config.toml
n_layer = 13
d_model = 384
n_head = 6
n_kv_head = 6
head_dim = 64
d_mlp = 768
vocab_size = 32768
activation = "swiglu"
norm = "rmsnorm"
norm_place = "pre"
norm_eps = 1e-05
positions = "rope"
rope_base = 100000.0
rope_fraction = 1.0
qk_norm = false
attn_scale = 0.125
bias = "none"
tie_embeddings = false
parallel_block = false
extras = ["capped logits"]
init = "uniform"
init_std_qkv = 0.0343
init_std_o = 0.0
init_std_up = 0.0343
init_std_down = 0.0
optimizer = "adam_variant"
lr = 0.000685
beta1 = 0.9
weight_decay = 0.14
lr_head = 0.00874
warmup_steps = 251
schedule = "wsd"
decay_fraction = 0.736
decay_shape = "linear"
final_lr_fraction = 0.05
batch_tokens = 32768
seq_len = 384
doc_mask = true
train_tokens = 319700000
steps = 9757
dataset = "wikipedia_en"
MLP neurons of a small language model. Each row is named by its layer, matrix (gate and up: input weights) and neuron, and shows model dimensions 288-351. Each number is 200 + 30 x the weight over its row's rms, rounded and kept within 0 to 999. A neuron's up and down rows have the sign that makes its largest values positive.
Before each neuron's rows, "fires on" lists the tokens most often at its 100 highest values on Wikipedia text that the model never trained on.

fires on: ".", "9", "0", "5", "3", " in"
L5.gate313,170,187,240,146,193,253,111,220,211,203,197,205,206,193,216,174,212,198,133,194,218,174,197,208,133,177,176,183,210,161,271,185,237,201,186,207,189,203,214,140,227,193,216,179,193,183,219,209,191,169,179,186,142,195,209,225,199,208,194,210,160,227,290,200
L5.up313,215,182,190,177,218,216,226,222,227,181,164,195,162,223,168,181,174,173,184,205,159,156,181,137,179,137,196,232,231,180,194,192,183,228,182,167,194,203,221,218,233,165,215,160,214,179,230,198,232,195,210,263,226,167,174,185,230,131,187,205,216,185,214,213

fires on: " that", " any", ":", " case", " to", " other"
L5.gate698,188,203,190,179,200,167,166,203,208,170,150,220,212,201,180,166,205,136,206,186,128,186,138,218,223,154,245,192,221,250,205,182,115,190,196,212,230,225,198,173,195,138,162,195,195,155,187,219,197,187,198,149,187,212,211,193,257,205,194,205,157,196,197,188
L5.up698,197,281,237,224,189,233,178,206,205,166,238,219,154,162,213,200,222,211,228,253,181,223,175,220,149,185,222,166,202,213,157,200,210,205,169,231,248,229,239,150,216,198,183,204,185,150,214,202,220,224,199,199,231,184,205,176,212,236,265,227,188,206,194,212

fires on: "un", "h", "ay", "'"
L7.gate280,162,200,216,213,206,198,195,228,194,177,250,238,180,208,208,125,268,195,183,155,192,253,174,166,203,245,164,234,194,219,195,195,227,223,195,218,208,238,183,187,193,212,223,257,224,221,177,211,216,182,197,146,199,185,208,216,171,204,196,168,192,218,191,172
L7.up280,182,158,185,188,231,174,208,240,204,237,224,146,234,183,252,176,165,209,271,223,166,213,226,194,216,219,262,243,214,138,170,208,223,233,203,192,214,184,150,234,185,188,223,218,137,237,215,157,215,214,200,192,173,180,179,224,200,191,195,238,252,219,165,216

fires on: " |", " has", " have", " had", ";", "'s"
L9.gate9,146,233,197,148,212,191,189,151,243,178,248,206,188,216,206,232,254,169,181,179,196,159,196,188,208,260,161,152,182,231,162,214,157,192,159,189,204,184,160,212,174,137,166,224,139,200,219,194,224,221,197,191,224,156,215,223,250,174,186,227,233,140,204,137
L9.up9,186,176,172,203,199,220,157,204,198,187,176,196,194,231,215,170,208,184,199,228,177,216,198,193,188,244,154,225,164,191,161,184,155,174,214,170,163,241,213,216,196,182,217,139,179,160,178,267,240,220,246,189,173,189,185,277,177,183,232,230,252,156,199,177

fires on: " had", " have", " |", " having", " has"
L7.gate645,218,176,190,209,209,193,214,196,212,225,226,192,186,230,188,128,215,211,212,206,187,155,188,219,200,236,153,206,216,185,164,251,196,189,283,154,174,188,150,146,242,192,226,230,207,197,260,282,180,224,201,155,179,218,216,237,245,186,160,234,165,172,202,217
L7.up645,158,205,128,272,216,197,211,174,221,180,225,127,184,200,226,199,198,148,202,213,229,179,211,172,167,245,169,219,204,197,139,187,205,174,228,201,176,220,194,162,165,217,187,182,179,150,178,231,220,229,196,203,216,200,185,251,198,242,197,214,266,183,196,179

fires on: " of", " to", " |", ":", " for"
L8.gate501,147,191,221,173,209,163,239,164,194,185,141,250,205,204,233,212,194,177,179,152,205,180,172,280,215,204,208,249,220,264,192,223,180,208,249,197,217,230,165,223,188,203,230,163,213,161,214,213,218,187,165,193,232,235,181,167,248,177,226,222,197,219,226,243
L8.up501,188,178,176,220,248,229,193,236,195,193,179,205,187,192,219,212,174,202,200,238,143,209,135,188,164,227,213,165,197,214,232,179,193,163,216,175,208,195,195,195,170,211,178,245,164,203,161,231,228,220,188,205,182,179,218,192,177,203,184,228,218,217,189,212

fires on: " at", " against", " of", "0", " to"
L9.gate521,208,188,187,191,209,191,195,148,218,213,228,193,192,201,251,210,193,199,185,218,154,202,168,159,255,200,228,188,181,198,157,196,175,243,173,200,176,215,180,104,179,199,147,189,240,176,193,172,170,233,199,157,185,263,176,140,237,259,206,148,139,205,165,178
L9.up521,147,166,196,251,192,165,147,225,160,220,191,226,160,202,161,201,234,202,221,248,177,159,172,253,182,176,179,172,190,154,187,197,218,191,262,222,187,232,194,189,190,174,250,213,188,181,207,197,248,213,229,192,208,174,186,157,254,200,204,194,233,186,160,185

fires on: "1", " interior", " Eastern", " Capital"
L2.gate712,137,227,182,162,167,222,245,175,195,138,169,159,208,194,185,184,233,242,174,189,218,234,213,216,205,192,218,214,199,238,189,195,212,252,191,182,207,172,180,241,172,189,207,192,209,168,168,188,207,158,219,158,208,144,179,179,185,237,194,215,182,216,196,184
L2.up712,146,217,251,186,154,228,232,191,137,204,217,207,206,170,230,196,163,195,178,177,183,211,239,195,241,248,214,181,172,183,221,171,168,205,222,163,237,148,237,239,236,192,213,179,241,137,216,245,221,205,163,225,238,243,144,232,219,229,197,200,201,196,184,226

fires on: " |", ";", " |\n", "3", ":"
L7.gate408,243,216,187,175,216,247,155,156,237,162,202,274,190,206,157,147,193,221,202,239,187,192,174,206,206,198,195,126,230,207,240,230,178,167,167,224,193,203,239,219,208,146,176,188,202,198,221,162,208,183,180,173,188,205,180,177,176,168,223,183,198,271,248,161
L7.up408,231,207,221,166,207,178,160,188,184,196,200,257,192,176,171,227,214,187,255,239,224,225,202,211,207,201,193,189,220,196,204,198,216,232,184,203,181,195,210,240,229,163,226,277,211,230,224,185,218,134,188,187,221,190,221,194,195,237,288,168,197,196,205,169

fires on: "1", " his"
L9.gate87,192,145,197,183,221,228,223,224,238,201,159,187,180,191,200,177,221,237,159,225,198,149,180,215,189,213,202,171,229,169,187,216,202,195,194,125,185,226,209,198,157,178,183,181,158,212,211,229,198,206,156,199,192,164,173,262,182,164,217,189,263,143,196,197
L9.up87,138,240,240,252,147,183,208,227,276,208,152,233,251,256,202,191,199,171,193,185,151,180,251,156,185,222,238,177,158,266,223,216,179,185,223,268,174,206,190,212,235,192,179,149,200,155,197,164,218,191,218,199,168,246,178,203,206,163,151,221,173,192,201,155

fires on: " of", "-A", " North"
L8.gate207,195,256,218,176,180,255,243,203,208,228,179,173,172,184,230,191,225,230,169,203,215,173,218,160,203,193,181,192,158,159,225,162,178,222,225,259,184,196,197,172,133,196,175,192,244,192,191,140,219,207,194,184,133,224,155,215,204,180,214,215,228,215,205,170
L8.up207,172,231,259,180,202,207,200,228,184,183,211,145,255,216,216,212,195,156,204,245,189,235,230,230,211,146,211,183,185,177,228,233,175,220,225,211,184,213,172,154,186,244,147,208,217,225,216,249,173,193,161,183,208,203,177,197,209,238,167,200,249,215,238,191

fires on: "9", "7", " June", "6", "5", "8"
L5.gate533,205,197,245,141,174,199,217,220,138,252,215,137,161,211,177,171,241,229,170,183,204,223,238,247,180,175,190,167,188,172,224,195,234,177,234,233,203,283,230,156,192,149,211,168,158,198,162,180,186,163,220,237,132,176,196,207,201,182,185,193,138,163,228,199
L5.up533,210,198,250,187,175,186,170,201,257,198,176,259,219,209,223,199,209,209,148,189,195,195,185,195,235,195,212,232,233,189,213,233,184,198,186,178,219,218,181,252,174,180,257,223,215,186,267,211,203,224,225,238,158,169,190,223,219,260,219,176,169,211,232,207

fires on: "1", ",", "2", " ", " Night", "-"
L8.gate679,131,200,215,154,190,235,165,189,186,158,211,239,223,207,249,232,228,187,119,175,165,231,165,198,195,190,171,169,181,232,188,228,214,180,175,259,219,148,255,181,138,204,168,130,225,198,180,212,146,194,228,234,210,199,159,221,149,240,170,227,191,137,225,214
L8.up679,198,168,225,182,235,213,203,132,163,188,193,181,211,150,193,178,228,164,214,190,207,157,256,173,204,227,178,198,161,214,227,168,169,235,185,194,207,158,219,214,121,194,230,132,199,205,160,232,205,159,249,192,188,221,200,177,198,201,186,186,189,147,186,177

fires on: "9", "4", " /", "6", "8", "0"
L5.gate573,165,193,184,244,163,210,190,167,170,164,189,190,202,219,189,199,202,235,186,224,242,244,169,239,253,152,159,176,200,199,197,223,191,202,174,207,169,131,249,183,190,240,183,205,137,203,199,187,185,216,202,179,193,170,218,229,201,124,155,265,224,238,253,240
L5.up573,156,152,179,178,233,217,209,215,222,137,191,212,234,239,223,197,215,217,226,187,197,237,187,227,175,232,155,183,191,191,196,181,193,222,118,203,181,217,178,194,233,178,183,180,213,195,180,254,165,192,171,198,231,197,154,199,229,178,237,186,182,296,185,209

fires on: "3", "6", "8", "7", "5", "0"
L9.gate25,195,209,221,149,207,172,193,152,176,170,202,200,177,209,218,214,164,214,181,224,177,197,222,223,240,144,181,150,182,216,172,206,211,216,203,170,205,236,226,229,159,187,222,243,184,189,187,258,158,132,218,280,178,236,175,203,169,207,227,218,229,225,197,165
L9.up25,212,210,171,122,209,151,236,144,217,187,183,177,196,230,138,186,203,229,213,180,187,191,202,200,216,164,212,209,211,154,206,189,262,182,243,210,180,199,222,222,211,175,179,189,256,215,205,282,133,204,193,176,184,244,157,195,186,149,147,239,218,193,188,186

fires on: "9", "0", "1", "th", "5", "8"
L8.gate141,203,249,217,200,209,216,184,178,230,260,246,228,226,208,189,176,205,211,225,225,147,169,199,160,224,207,219,181,158,180,201,247,193,164,255,222,209,167,185,163,190,212,206,219,153,183,257,241,191,197,240,194,183,208,171,204,240,230,215,155,133,270,206,172
L8.up141,228,148,168,218,218,189,211,223,235,187,184,192,168,195,197,207,204,228,163,168,254,150,180,162,181,193,204,223,272,193,199,215,215,246,196,135,239,214,228,210,187,194,204,209,242,166,243,184,217,206,182,203,205,187,178,203,153,170,250,133,142,143,152,212

fires on: " |", ";", " election", " chart", " charts", ":"
L8.gate143,238,200,192,166,190,203,218,226,148,184,178,172,201,146,198,183,225,242,215,150,219,192,180,207,188,197,228,172,226,186,237,241,180,185,186,207,213,249,218,270,193,209,201,208,224,184,259,232,164,143,170,168,174,165,176,178,227,169,234,255,193,157,184,182
L8.up143,196,265,172,169,252,184,217,178,154,180,186,224,208,173,156,177,229,214,192,263,221,208,177,219,180,179,174,205,156,176,168,201,195,213,194,149,280,202,214,156,159,208,246,189,224,172,201,204,180,199,226,227,219,180,200,199,225,199,210,235,160,223,230,195

fires on: " the", " its", " a", " of", ".", " |"
L8.gate466,141,211,214,143,196,190,205,186,146,192,210,182,214,269,255,209,223,204,202,162,200,198,155,222,242,234,190,208,179,236,180,219,164,198,202,193,273,194,211,207,127,201,222,174,187,184,160,190,229,165,210,199,196,138,210,225,214,203,148,176,185,202,170,209
L8.up466,133,187,221,163,240,229,228,203,246,201,165,198,202,176,181,209,219,211,232,212,145,184,190,206,190,184,222,201,155,200,185,187,233,240,212,233,246,194,216,227,201,196,229,237,204,144,220,260,202,169,146,206,193,223,194,233,207,178,211,191,232,212,209,234

fires on: " |", " of", ","
L9.gate676,191,218,222,165,166,223,202,227,190,205,190,201,235,164,211,190,231,247,188,184,176,175,232,162,210,146,209,198,208,157,260,207,196,264,189,219,167,182,219,189,188,226,214,185,196,161,190,144,172,199,150,173,192,215,163,166,192,203,193,197,198,183,152,210
L9.up676,171,178,222,177,151,174,174,216,192,165,213,196,255,192,177,161,249,203,168,173,166,205,217,240,247,168,184,215,187,167,234,161,187,222,225,209,187,220,166,168,174,227,234,186,193,243,231,133,186,222,208,181,173,191,215,202,184,215,186,219,232,172,158,224

fires on: "|", " that", " the", "1", "″N", "2"
L5.gate12,220,185,193,196,140,212,209,202,200,156,163,179,181,213,229,181,214,203,203,195,245,191,172,218,171,142,210,184,285,209,216,163,178,121,186,165,241,247,227,193,167,195,203,206,205,177,231,179,192,221,221,168,178,188,207,148,213,221,236,210,209,230,185,190
L5.up12,224,245,206,180,225,155,209,204,220,207,165,166,195,218,216,188,242,199,260,217,235,184,216,211,187,174,190,174,162,192,205,209,139,204,166,247,237,200,179,226,169,219,157,233,101,188,227,186,161,214,182,223,220,152,242,191,202,184,215,175,210,199,170,226

fires on: " ", " (", "-", "1", "–"
L9.gate638,213,193,234,200,204,219,200,195,246,129,206,262,192,167,172,187,232,196,209,185,200,199,236,204,146,221,219,179,220,224,221,227,190,119,212,253,226,194,212,203,187,170,162,172,218,180,172,213,189,205,212,185,184,213,175,225,217,131,179,178,194,221,204,138
L9.up638,210,229,196,223,190,206,192,183,169,202,169,169,160,178,219,211,195,233,218,167,294,158,211,206,218,176,205,222,172,192,196,189,216,212,218,208,198,206,178,150,165,156,229,190,255,172,223,149,190,191,210,209,157,200,163,197,187,234,223,148,213,202,227,224

fires on: " father", " Rank", " Henry", " John", " Order", " Position"
L2.gate702,215,236,197,208,194,209,176,182,190,165,197,184,238,243,218,180,205,190,250,219,215,153,226,217,184,191,185,227,186,188,250,245,163,233,225,206,185,229,203,190,244,193,187,230,196,253,214,217,218,182,187,238,211,184,196,167,193,211,189,165,141,128,173,196
L2.up702,192,144,176,187,251,181,162,147,211,230,198,177,253,200,213,231,150,231,204,182,224,174,251,186,218,225,213,219,211,209,188,194,215,255,211,184,239,199,131,183,201,219,217,239,181,183,166,194,202,189,183,154,194,165,243,223,189,218,183,191,226,231,193,194

fires on: "2", "1", "8"
L9.gate641,175,198,181,124,189,179,234,175,213,171,179,149,169,167,150,171,193,204,202,201,216,199,222,181,249,243,249,173,174,179,236,232,206,213,227,158,171,221,240,211,191,165,170,222,249,171,115,279,226,207,249,193,189,246,224,225,214,138,227,225,190,158,162,217
L9.up641,168,180,247,231,140,178,193,183,179,178,151,215,167,197,229,225,248,204,200,218,199,195,196,215,196,140,247,199,173,217,136,218,161,214,195,212,242,137,184,195,208,182,191,190,211,217,210,204,190,216,239,188,216,222,205,204,162,172,172,220,237,208,189,234

fires on: " ", "1"
L10.gate549,192,178,247,206,207,189,235,231,184,209,232,183,194,174,245,184,251,187,139,225,225,209,232,256,209,173,165,170,276,186,187,204,234,209,256,203,208,178,207,157,196,201,186,216,143,228,154,232,202,168,185,208,210,138,187,211,254,206,214,175,164,221,247,170
L10.up549,199,236,248,176,188,173,261,189,237,215,191,220,209,202,141,203,163,232,229,159,205,232,249,175,219,208,194,187,226,263,255,215,170,171,229,236,151,230,192,203,219,216,255,208,178,223,252,157,254,244,246,157,181,219,237,215,217,169,230,172,227,179,186,162

fires on: "2", "3", " in", " Later", " later", "R"
L5.gate668,211,162,201,150,159,165,176,190,187,190,220,203,203,190,185,196,195,197,215,198,213,205,159,220,194,168,217,161,234,141,202,174,189,204,180,198,177,133,199,205,259,184,260,182,188,190,248,212,163,156,166,231,212,192,209,167,175,169,141,191,165,220,224,222
L5.up668,205,189,217,192,265,175,146,152,180,214,162,255,157,188,193,213,192,137,242,197,241,199,185,152,198,196,189,199,189,166,163,132,184,184,225,194,248,228,212,204,235,213,204,188,243,164,270,210,205,196,158,202,204,155,161,157,204,175,210,205,208,246,229,218

fires on: "-", "0", " a"
L7.gate649,157,196,154,188,182,215,154,116,237,189,186,197,181,208,234,171,220,222,264,155,172,216,190,158,222,163,203,207,238,207,127,137,175,193,192,160,215,195,225,169,156,225,213,185,186,156,215,182,174,201,215,194,224,155,185,215,213,226,152,188,214,194,149,194
L7.up649,206,122,161,221,162,208,202,240,237,216,216,219,157,220,159,180,183,241,239,211,213,218,214,189,169,198,196,156,188,180,200,173,196,190,186,199,171,217,182,175,160,187,220,231,208,154,190,242,218,205,226,206,245,188,183,212,205,192,254,200,200,237,171,191

fires on: ";", ":", " genes", "odynam", " |", " Anne"
L2.gate409,222,215,190,164,187,217,140,146,175,227,216,204,208,182,231,172,222,254,211,235,180,196,208,267,214,178,202,236,170,285,171,230,189,168,185,169,175,189,233,141,154,162,203,206,201,201,158,245,198,168,162,195,205,201,182,160,179,143,211,239,257,189,244,225
L2.up409,221,218,183,242,219,201,155,178,197,220,209,173,139,159,225,218,198,228,200,167,203,230,214,216,201,213,216,175,187,163,174,208,205,148,169,205,183,211,215,197,192,237,237,211,193,196,263,248,217,219,217,197,221,136,240,189,141,201,217,205,228,218,210,180

fires on: " his", "4", " left", "'s", "7", " her"
L7.gate587,221,218,191,229,158,274,210,193,217,208,202,246,162,164,202,203,190,208,215,203,200,145,260,194,261,197,177,221,166,194,153,194,175,193,234,215,175,228,219,166,175,232,150,177,200,193,192,158,203,169,245,183,175,191,195,249,216,182,181,246,240,200,151,187
L7.up587,184,186,159,245,189,149,193,209,204,217,153,195,128,238,182,202,151,143,156,225,171,203,186,233,237,168,243,198,246,245,224,205,155,225,164,204,206,202,226,196,217,203,189,204,189,211,193,148,178,179,173,179,153,228,184,182,236,245,215,230,182,197,194,212

fires on: "0", "5", "8", "9", "2", "4"
L8.gate298,141,164,185,147,227,204,260,180,193,168,222,172,200,191,223,229,183,235,168,208,214,228,211,186,225,166,113,141,171,169,161,250,175,200,163,170,205,220,244,230,261,215,244,119,177,172,230,215,190,178,198,158,160,217,172,181,188,173,214,217,188,253,210,224
L8.up298,211,183,176,199,225,238,200,179,203,210,174,212,147,241,230,173,153,245,191,176,214,217,173,195,214,240,185,122,164,261,235,208,192,190,217,125,177,201,195,216,212,203,213,163,247,233,162,195,199,174,184,208,213,191,216,173,212,211,201,195,152,222,185,204

fires on: " ", " of", " New", " de", "h", "-"
L5.gate664,220,205,189,215,171,164,266,183,180,199,189,219,161,192,197,202,204,173,182,213,217,172,224,210,162,177,203,185,185,155,251,199,173,193,180,232,231,257,178,172,197,227,189,243,208,206,212,179,199,210,202,186,227,189,176,245,161,169,126,207,217,171,173,175
L5.up664,209,220,200,162,188,208,228,212,208,183,169,209,218,184,216,202,224,237,167,209,194,200,204,231,228,201,139,181,242,151,203,187,150,217,186,173,241,214,165,181,175,204,196,180,135,222,220,210,251,195,134,196,193,190,160,194,195,153,205,153,199,216,238,177

fires on: " ", "2", "1"
L7.gate141,157,165,205,223,172,204,204,124,216,143,214,193,214,215,194,195,220,256,155,207,194,157,210,202,223,188,273,161,194,203,191,188,171,198,188,187,178,183,172,159,187,227,218,195,182,213,219,248,256,203,205,221,164,265,207,258,192,239,181,167,226,170,211,224
L7.up141,192,168,244,211,152,256,214,155,177,130,204,215,187,167,227,229,192,172,136,145,155,236,236,234,219,210,189,206,192,202,171,227,194,176,211,171,121,204,209,250,213,246,213,215,234,231,168,218,176,202,195,203,210,220,151,215,203,210,217,207,241,167,179,195

fires on: " (", " |", ";", " |\n", " regulation"
L9.gate10,137,232,188,157,149,162,181,167,141,240,211,179,217,249,176,197,243,248,220,209,160,225,124,258,168,216,247,206,204,198,231,238,178,138,200,205,183,227,223,200,255,208,221,187,246,198,226,166,159,164,184,169,183,155,164,250,167,195,167,189,196,190,248,170
L9.up10,217,187,178,219,202,205,211,177,160,170,215,213,246,160,141,198,186,197,245,235,236,178,225,237,206,162,194,199,150,174,233,155,223,200,257,166,209,209,206,241,164,162,165,217,204,155,192,200,186,187,230,208,213,191,240,223,224,182,166,198,188,177,189,217

fires on: "2", "1", ",", " to", " and", " or"
L10.gate327,174,150,185,191,225,148,191,229,189,192,188,244,185,207,256,180,171,198,170,200,153,197,225,235,214,231,136,187,196,194,195,238,189,214,201,158,223,212,201,165,204,161,221,221,172,229,139,182,241,165,211,230,171,193,184,188,169,267,177,223,207,204,229,242
L10.up327,166,155,245,198,185,114,236,121,210,245,231,204,211,177,176,207,172,175,178,205,184,194,233,211,230,139,225,229,192,210,187,272,199,176,252,224,202,214,213,204,167,216,170,224,202,216,168,136,181,219,246,172,218,211,253,179,228,215,232,173,211,217,118,198

fires on: "2", "0", "9", "1", "4", "7"
L7.gate342,203,226,176,210,209,261,160,166,207,216,166,218,204,171,226,215,200,164,207,138,178,174,214,242,197,201,191,183,209,156,203,288,200,198,198,216,213,206,225,184,202,181,159,185,208,172,161,166,155,129,222,187,165,213,204,223,176,221,193,244,243,188,186,272
L7.up342,219,217,212,116,213,152,203,150,190,192,193,187,225,190,167,173,163,213,273,193,205,206,167,196,236,194,231,134,196,193,249,190,214,189,201,229,180,236,228,230,164,175,153,164,225,200,222,173,181,180,195,166,179,224,154,182,197,255,189,175,176,170,163,219

fires on: "2", "1", ".", "0", "4"
L7.gate581,168,218,191,152,195,170,206,162,247,165,207,174,191,158,214,133,186,237,203,203,203,203,160,186,193,194,243,152,212,242,216,209,185,197,202,235,200,197,144,165,234,212,239,246,172,223,184,247,216,206,217,182,160,237,216,163,197,147,199,188,150,151,178,168
L7.up581,239,180,179,196,218,151,197,169,225,158,234,203,221,195,135,217,160,142,235,232,192,158,181,180,195,183,248,190,224,203,221,201,220,225,214,165,220,207,143,191,169,228,213,195,202,265,230,198,181,225,165,153,174,200,252,193,184,268,257,170,213,206,203,197

fires on: "0", " ", "h"
L10.gate356,179,219,203,193,155,187,158,236,152,228,145,209,225,225,215,156,221,148,216,207,176,149,263,233,210,143,151,192,176,156,254,178,173,199,189,188,197,211,191,211,183,169,199,205,185,192,189,216,216,183,217,217,165,163,137,235,180,256,158,135,177,183,181,156
L10.up356,252,223,211,186,202,188,194,236,191,170,165,219,242,234,140,232,210,212,217,193,192,213,200,242,191,188,222,185,241,156,197,222,207,215,205,172,202,179,176,201,205,179,253,235,184,245,214,223,224,155,169,263,226,190,164,210,176,148,229,174,197,144,208,226

fires on: " the", " |", "|", "1", " The", "2"
L9.gate403,198,204,177,142,223,197,215,224,247,171,190,163,194,194,254,205,232,229,222,186,197,223,209,154,211,213,223,238,189,250,247,225,243,204,228,184,180,205,248,225,190,217,196,221,152,231,161,182,180,174,226,172,222,229,153,150,176,195,219,200,168,122,216,188
L9.up403,194,206,206,162,166,149,214,174,177,144,154,229,198,143,163,192,215,201,215,254,196,176,206,234,193,184,242,191,154,175,244,212,201,190,166,165,205,236,205,179,171,145,182,201,201,193,218,212,168,246,243,202,170,239,196,255,186,225,196,212,179,184,197,214

fires on: "2", "3", "ou", "uc", "1"
L8.gate277,220,186,207,203,140,238,203,235,256,180,148,186,209,175,217,145,181,192,253,239,162,204,227,163,192,203,198,235,223,198,197,185,120,188,194,148,208,221,215,173,191,252,166,257,152,150,206,241,198,184,232,161,212,204,146,166,209,220,179,187,214,227,200,195
L8.up277,155,263,241,176,221,175,198,182,191,228,224,206,218,252,215,177,171,188,185,202,188,197,193,174,183,182,199,166,180,223,208,236,149,172,232,169,188,205,236,233,142,201,196,201,179,146,218,236,159,207,230,205,220,179,183,232,194,169,215,175,234,259,256,203

fires on: "0", "2", "1"
L5.gate61,224,139,234,215,192,218,189,214,226,244,117,202,184,188,155,184,189,214,253,195,134,237,162,190,140,182,194,202,194,232,160,193,146,227,201,183,189,226,253,213,196,185,161,170,204,147,213,238,190,206,247,243,183,142,210,187,205,145,159,183,215,237,163,186
L5.up61,193,173,242,186,242,214,154,154,159,223,181,121,213,208,146,215,204,214,254,230,185,230,194,174,220,222,198,166,224,202,163,188,184,229,238,224,214,210,197,223,220,139,200,152,149,151,220,263,249,178,239,186,185,183,190,178,173,198,188,233,216,204,161,159

fires on: ".", " |", "uc", "1", "ar"
L7.gate381,178,177,196,155,176,202,191,209,222,179,168,213,178,175,266,210,223,205,203,204,202,219,204,261,241,217,186,243,170,158,192,214,178,218,231,154,143,208,246,223,213,212,111,226,125,167,182,171,150,185,190,208,176,230,198,185,187,160,174,228,214,171,178,196
L7.up381,182,204,248,131,196,205,183,249,212,175,235,236,198,245,164,208,235,177,216,233,182,202,160,211,185,183,244,149,229,173,250,263,162,189,170,234,228,205,218,218,195,196,177,141,204,181,227,170,214,210,165,153,192,186,209,189,177,218,169,200,203,252,226,209

fires on: "1", " |", "us", ";", "0"
L5.gate688,244,189,221,165,191,143,137,214,205,199,216,205,198,227,230,194,204,202,227,251,176,179,176,214,224,258,201,208,189,211,168,191,216,188,193,195,176,157,231,193,180,125,175,216,164,258,159,147,263,172,166,206,198,189,223,195,193,182,195,199,195,181,230,182
L5.up688,160,234,140,160,240,223,237,216,256,199,188,201,152,213,215,190,205,170,208,223,223,209,173,153,185,213,207,149,174,218,166,159,165,185,204,240,194,155,180,208,197,177,199,236,248,224,175,164,254,176,242,169,238,177,226,223,177,215,248,199,235,230,213,187

fires on: " |", "2", ";", " was", "1"
L9.gate242,149,197,197,163,202,159,161,197,167,190,222,236,228,246,213,156,249,236,219,246,157,142,194,204,226,232,169,230,188,230,177,213,193,148,201,211,212,222,206,197,255,210,216,192,235,133,177,167,188,217,186,199,182,216,190,220,206,230,188,188,169,197,206,210
L9.up242,193,218,192,205,225,222,224,209,186,233,186,204,212,165,185,187,205,218,193,182,238,183,187,208,148,188,191,174,201,193,193,231,163,149,200,208,221,228,217,177,238,221,177,215,173,208,208,200,221,171,211,184,194,180,178,152,198,196,176,199,226,161,155,182

fires on: "0", "1", ":", ",", "7"
L9.gate687,210,218,210,169,188,207,189,229,195,243,162,160,178,179,194,203,189,259,235,265,183,197,202,240,217,174,192,231,203,189,170,248,185,188,262,264,195,231,193,198,143,246,260,157,194,237,217,190,192,174,249,190,162,262,158,222,248,222,221,252,158,226,151,188
L9.up687,191,192,166,226,177,209,194,218,194,198,201,135,220,222,155,191,188,255,225,192,242,168,165,209,165,226,202,204,190,188,187,215,200,199,209,212,159,271,213,191,184,173,187,192,187,155,134,209,204,191,214,203,211,216,220,199,177,211,224,204,163,183,154,214

fires on: " to", " has", " was", " have", " having", " must"
L9.gate77,153,158,181,214,138,236,272,214,245,217,178,185,227,166,229,191,166,194,197,216,146,176,182,160,229,222,165,197,160,207,200,213,166,123,229,183,169,222,213,240,197,216,173,209,207,250,198,214,238,225,256,231,276,140,159,243,176,164,202,224,211,182,154,139
L9.up77,219,231,150,205,265,211,141,186,213,157,198,187,218,131,204,221,219,191,191,179,174,223,181,250,208,196,222,251,213,195,184,175,239,189,158,224,231,204,178,165,142,226,199,200,261,215,192,177,217,221,211,176,162,183,195,192,225,255,188,193,202,235,181,200

fires on: " this", " that", "1", " the"
L5.gate2,204,169,160,198,151,168,207,200,200,211,255,183,255,185,220,179,182,240,200,124,225,181,213,208,196,196,243,209,232,241,221,177,234,204,158,229,235,242,181,162,157,207,209,273,156,190,230,142,213,229,204,221,265,192,232,207,155,178,230,155,166,205,215,170
L5.up2,187,220,211,218,195,188,186,144,198,159,187,217,166,199,206,199,213,213,192,222,171,188,147,236,176,245,201,207,183,172,177,255,195,158,228,183,189,207,207,180,184,167,184,180,212,152,182,233,190,241,278,190,143,152,190,205,210,214,261,231,184,185,228,205